config.yaml
hidden_size: 768
num_key_value_heads: 12
hidden_act: "tanh_gelu"
norm: "layernorm"
init_std_up: 0.0174
optimizer: "adamw"
lr_head: 0.00297
schedule: "wsd"
decay_fraction: 0.934
MLP neurons of a small language model. Each row is named by its layer, matrix (up: input weights) and neuron, and shows model dimensions 352-479. Each number is 128 + 32 x the weight over its row's rms, rounded and kept within 0 to 255.
After each neuron's rows, "fires in" lists the words (lower case) most often at its 100 highest values on Wikipedia text that the model never trained on.

L2.up1340 [147 134  69  89 143 138 128 122 116 173 135 106 148 133  92 166 115 130 165 139 128 185 105 174 135 112  69 170 146  88  99 179  97 108  93 206 163  68  98 104 131  80 161 135 153 156 159 149 121 146 168 145 185 111 179 152 162 112 112 130 137  84 112 123 103 115 121 168 145 135 111 126 146 111 150 157  98 110 144 180  87 155 120 113 148 164 102 145 109 142  55 126 144  93 136 190 128  92 140 121 104 129 128 176 122 109 131 114 121 148  98 144 210 132 108 121 130 139 107 168 128 131 146 119  43 174 105 110]
fires in: "to", "henry", "general", "communist", "died", "by"

L2.up883 [153 144  82 134 107  68 120 160 148 123 150 168 110  79 143 116 126 102 150 110  79 106 117 127 112 152 119  78  43 174  86 112 171 160 130 158 131 115 121 188 139 101 120  80 164 151  91 173 130 146 125  75 135 163  99 100 140 175  85 174 118 120  79 148 120 127 181  98 153 165 140  95  51 168 155 109 165  61 105 143 166 146 148 107 155  35 122 110 121 129  50 108 118 155 138 150 139 124  91  84 104 129 138  91 117  66 130 201 113 182 121  96  83 114 185  86 129  98 138 164 132 128 157 137  97 148 138 184]
fires in: "main", "common", "primary", "regular", "every"

L2.up2227 [140 128 107 103 107 151 134 136  96 129 136 111  79 199 176 148  75 110 107 124 112 120 121 163 172 135 120 123 120 154 174 131 175 138 155  93 193 113 134  86 118  53 107 107 159 136  75 166 160 125 157 102 123 123 116 164 139 146 145 137 142  78 100 123 176  95 155 160 101 116 145 133 172 137  80 159 131 132 155 128 179 188 126 137  99 165 106  99 126  97 130 123 123 116 168 118 151  92  81 164  80  92 190 107 119 125 118 146 145 129  93 159  93 142 169 176 151 121  73 128 136  97 149 147  81 115 155 135]
fires in: "country", "kingdom", "commonwealth", "summer", "dst"

L2.up965 [156  98  92 151 135 139 103 127  89 108  95 120 119 122  57  80 126 159 142 139 158 126 178 123 129 129 170 102  69 174 114 120 162 130 129 168 126  55 162 145 134 136  86 149 163 125 105 134  91 161 124 112 112  72 119 111 208 149 155 134 169  94 119  82 178 114  84 148 157 140 141 108 114 167 112  93 122 137 120  67 106 124 167 118 100 124  97 134 149 142 124 137 103 200 116  77 137 144  69 132 117  98 168  51  81 178 149 151 125 193 146 159 113 133 161 146 158 174 146 206 142 119 181 211 152 110 181  79]
fires in: "became", "continued", "remained", "remaining", "continues"

L2.up1050 [106  82 139  80 111 131  83  94 140 147 116 118 134 141 128 158 158 198 160 171 153 111 146 124 133 144 166 140 133 152  55 166  93 150  97 128 123 168 102 161 121 139 155 173 146 134 126 120 141 162  94 120  83 139 132 143  97 109 126 145 139 178 110 181 148  93 211  90 148 123 127 110 137  99 141  99 179 154 100  77 145 125 102 152 159 193 131 154 180 109 142 122 111 173 133 106  84 132 104 149 125  72 175 172  86  82 135 162 104 161 116 172 184  87 140 181 105 130 113 139 139 123 144 154 175  55 118 106]
fires in: "however", "later", "so", "said", "noted"

L2.up2713 [122 104 144 130 137 104 128 113 126 114 145 136 143 143 104  90  91 152 142  98 109 109 153 120 155  94 169  97 106 219  88 137 104 111 118 179  87  99  46 121 147 102 145 146 131 179 105 138 137 119  75 186 143 127 101  71 180 163 104 107 142 127 142  92 145 142 121  86 159  98 152 165  76 140  83 142 123 116 134  97 121 121 147 101  86 127  79 147 150  89 176 149 173 135 128  95 123  88 113 146 134 109 104  90  87 147 170 111 131 145  90 138 178 106 144  89 143 169 169 173 119 139 157 158 158 163 206 125]
fires in: "during", "spent", "entered", "started"

L2.up2922 [145  86 118 196 112 124  84 209 124 144  47 122 136  81  85 110 136 134 195 191 185  89 152 106  96 152 180 142 130 145  63 141  78  73 137  92 134 157 138 184 142 153 103 147 163 109 129  76 130 117  94 104 163 187 146 137 128 108 119 106 145  66  95  56 137 118 103 145 144 150  88 164 168  98 101  74 106 152 140 117  90  78 131  91 106 134 104 188 119 141  78 114 162 126  98 149 139  57 129 122 110 116 120 182 184  43 151 121 153 145 179 158 113 123 121 161 112 123 101  71  82 116 132 117 157  98 125  83]
fires in: "but", "however", "said", "found"

L2.up2921 [122 120 100 105 162 137 136 127 162 120 112 134 139 165  99 157  91 128 107 215 145  81  80 141  83 135 119 160 135 197  95 144 159 105  70 169 144 111 159 186 174  60 120 128 133 146 160  95 120 128 135 108 157 132 137 206 153 110 107  37 206 104 127 103 176 164 110 132 161  96 117 140 147  97  93 151  73 160 120 168 115 156 133 168 116 138 104  45 120 134  95 122 101 119 120 105 161  68  92 101 132 118 190  96  91  52 105 109 147  82 120 139 108 116 189  75  77 132 128 138 127 101 172 202 129 169  95 150]
fires in: "university", "railroad", "government", "railway", "corporation"

L2.up2694 [114  88 104 177 149 108 136 103 144 124 124 109 103 116 107 121 192 180  79 153 122  71 130 120  99 146 123 144 152 101 122  64 126  92 187 114 119 161 127 147 165 142 108 103 102 139 108 106 118 154 171  97 134 140 117 194 156 103 152  80 150  68 131  86 159 110 132 143 158 120 151 118 133 100  38 106 139 145 174 133 126 130 122 133 142 132  41 169 167 122 156 107  80 124 114 166 166  98 135 220 130 121 169 109 109 146 164 152 142  91  97  93 103 161  88 152 113 169 139 124 200  93 103 167 143 110 137 134]
fires in: "did", "was", "were", "does", "had", "are"

L2.up317 [131 117  88 126 108 116 111 135 140  83  95 161 131  94  66 123  43 112 128  97  81 113  75  84 119 111  92  92 121 104 117 134 111 133 154 127 116 198  85 176 120 179  91 111 118  92 145 163 127 118  66  93 119 111 116 116 117  80 109 180 108  72  92 104 122 135 147 150 137  96 109 156  73 126 128  86 137 126  86 143 219 186 124 109 165 103 143 128 145 149  70 155  98 163 106 122 130 144 128 163 115 122 111 128 100  85 137 184 138 170 109 199 176  37 128 131 109 124 127 121 117 135 136 150 122 153 107 169]
fires in: "only", "each", "instead", "respectively", "together", "etc"

L2.up2627 [156 116 132 171 125  93 146 162 138 172 143  89  64 179 131 121 148 108 149  60 168  96 159 119 176 116  96 145 130 177  72  89 148 131 171 174 171  61 175 137 130 128 127 171 163 116 157 101 162 122 147 135 155 128 160  94 159 183 127 118 171  21  74 139 142 121 120 122 157 115 122 165  79 139 163 157 138  91 140 153 166  97 109 161 154 133 100 131 107 129  42 162  89 139 100 147 157  87 108 107 105 165 128 139  67 120 122 150 152 123 131  94 154 114  97 118 139 111 151 143 182 126 162  81  77 173 146 147]
fires in: "the", "a", "at", "as"